From a checkpoint of a small transformer trained on Wikipedia.
Size: width 192, vocabulary 8192, 8.47M parameters.
Architecture: LayerNorm before each block, rotary positions, no biases in attention or MLP, tied embeddings, attention and MLP in parallel.
Training: 200M tokens, 12189 steps.
MLP neurons of a small language model. Each row is named by its layer, matrix (down: output weights) and neuron, and shows model dimensions 32-159. Each number is 200 + 40 x the weight over its row's rms, rounded and kept within 0 to 999.
After each neuron's rows, "raises" lists the tokens whose logits its output raises most directly, leaving later layers aside.

L10.down491,213,181,236,222,218,217,221,285,207,249,252,250,281,222,129,123,135,234,189,149,196,210,156,275,195,248,168,167,208,251,155,200,218,194,163,236,215,192,234,249,157,235,255,151,237,174,228,150,256,194,196,192,169,144,216,177,264,132,235,218,201,205,247,288,198,210,217,171,239,206,270,176,195,204,217,258,200,180,165,203,126,222,208,195,207,185,142,210,117,183,157,231,178,224,256,213,202,144,236,131,142,230,134,102,242,191,182,182,234,215,189,219,226,162,144,203,211,242,267,202,187,205,212,242,129,259,148,178
raises: "ors", "ours", "ir", "n", "s"

L10.down214,178,185,201,292,228,197,178,273,122,238,210,196,174,258,168,230,211,179,186,194,233,173,196,242,203,193,241,172,236,166,161,253,244,185,229,124,197,231,309,176,159,202,277,165,274,172,168,184,191,196,256,182,229,194,199,190,277,171,227,224,233,160,275,191,245,179,205,207,264,142,208,201,222,88,147,150,170,127,242,169,191,199,244,183,188,145,168,178,218,207,206,171,109,174,189,275,154,192,219,178,211,187,139,232,178,264,196,255,184,173,221,155,203,251,214,276,201,226,175,176,248,266,161,235,208,166,146,207
raises: "ality", "ators", "ations", "ration", "ation"

L10.down725,270,184,209,212,186,212,214,178,154,253,253,259,237,263,116,150,180,118,225,88,141,119,156,184,255,182,225,192,194,245,237,231,209,183,238,184,156,160,196,237,179,311,205,182,218,220,163,202,149,236,128,148,145,231,194,194,206,187,189,214,204,119,158,182,174,228,173,232,219,222,173,256,221,231,201,183,222,228,170,227,213,167,177,178,174,230,202,268,175,209,244,238,219,135,204,250,180,194,211,221,237,249,207,235,194,183,236,173,190,123,230,177,209,181,157,154,249,188,161,182,216,247,165,158,265,200,206,166
raises: ").\n", ".\n", ".\n\n", ").\n\n", ","

L2.down513,200,250,192,244,172,191,215,241,237,226,180,210,248,155,218,177,221,242,227,125,182,212,202,264,190,223,265,203,200,188,176,120,246,204,242,183,233,213,125,187,234,205,136,129,248,221,227,313,231,272,166,231,166,208,120,194,259,245,182,139,268,184,112,166,173,189,156,275,162,214,215,191,157,189,192,225,141,203,170,150,172,224,191,223,170,175,285,291,143,235,244,181,133,239,205,148,192,148,189,199,211,191,135,256,190,251,189,222,189,275,221,189,211,187,237,166,185,221,177,175,116,168,246,139,143,197,206,222
raises: "ft", "tt", "pp", "ff", "ck"

L2.down386,209,185,198,212,174,155,180,233,181,158,169,229,155,204,182,212,176,198,215,213,186,209,161,175,139,222,167,203,198,173,174,224,188,265,291,198,281,183,245,235,217,135,246,201,228,200,205,281,210,184,216,140,212,303,236,139,218,135,184,208,167,201,245,334,192,205,210,175,171,195,219,217,244,256,222,191,233,183,136,186,238,160,259,233,247,189,112,173,255,169,218,173,236,206,171,170,217,208,93,267,206,179,107,206,257,193,165,242,201,240,213,176,221,194,240,154,131,160,225,184,174,198,210,172,122,260,179,131
raises: "fully", "ful", "urring", "ately", "ted"

L13.down672,217,270,254,216,230,280,196,187,178,170,208,182,188,208,272,210,194,190,183,245,189,157,185,265,135,163,173,264,192,282,282,202,203,183,273,160,161,163,172,179,173,167,210,239,133,152,139,213,172,214,180,183,182,142,153,256,240,148,287,202,120,225,158,313,184,168,175,188,163,214,143,130,299,192,189,232,270,222,220,142,201,139,155,155,126,189,178,186,239,247,211,230,290,192,171,265,181,171,212,172,159,196,207,228,248,180,206,186,196,152,164,200,181,224,175,142,147,233,245,139,249,215,179,248,225,142,200,167
raises: "io", "ino", "tar", "iro", "iol"

L9.down729,168,192,223,271,227,197,144,215,198,197,127,153,208,247,265,165,148,192,133,202,216,279,114,190,212,178,238,162,211,213,171,166,164,176,231,254,196,156,237,132,172,187,242,206,170,254,192,204,251,220,166,267,202,179,221,222,185,221,270,267,210,240,282,329,208,127,227,216,198,209,139,171,237,211,152,187,135,186,185,183,240,213,153,118,243,172,204,198,194,265,158,249,199,254,128,253,198,169,124,164,182,179,185,166,263,189,176,185,274,169,204,270,207,177,244,251,223,187,228,197,238,235,207,227,208,247,130,244
raises: "ories", "ores", "jects", "ases", "ures"

L6.down485,246,191,170,154,250,186,264,169,181,209,190,210,165,194,262,221,194,262,214,265,204,183,198,197,164,194,223,212,168,223,199,135,125,133,160,269,217,149,219,227,214,228,255,195,196,163,168,218,188,113,247,139,243,246,246,300,149,150,211,209,183,238,222,149,143,302,165,184,183,263,189,170,251,214,159,233,232,190,231,154,286,269,163,227,230,113,253,154,259,175,158,198,179,222,184,156,233,229,219,248,243,179,196,113,239,141,154,173,185,237,254,179,229,296,217,177,179,202,154,254,225,177,169,189,209,152,199,229
raises: "ary", "arian", "friend", "án", "ously"

L12.down279,192,232,191,210,198,194,192,221,197,235,171,109,277,139,235,166,162,170,109,168,182,197,176,207,204,160,244,215,189,213,255,208,198,182,172,225,225,153,155,182,174,167,209,220,227,208,216,242,189,210,221,188,195,212,240,112,137,120,189,186,285,229,116,163,182,172,156,201,286,164,133,158,253,230,199,119,174,197,158,170,237,156,234,204,227,199,155,211,307,218,167,157,126,198,258,194,222,237,230,153,197,277,192,284,174,226,217,194,200,246,231,198,198,148,189,185,175,171,228,159,200,235,249,273,241,285,204,239
raises: "hip", "ince", "ome", "cent", "row"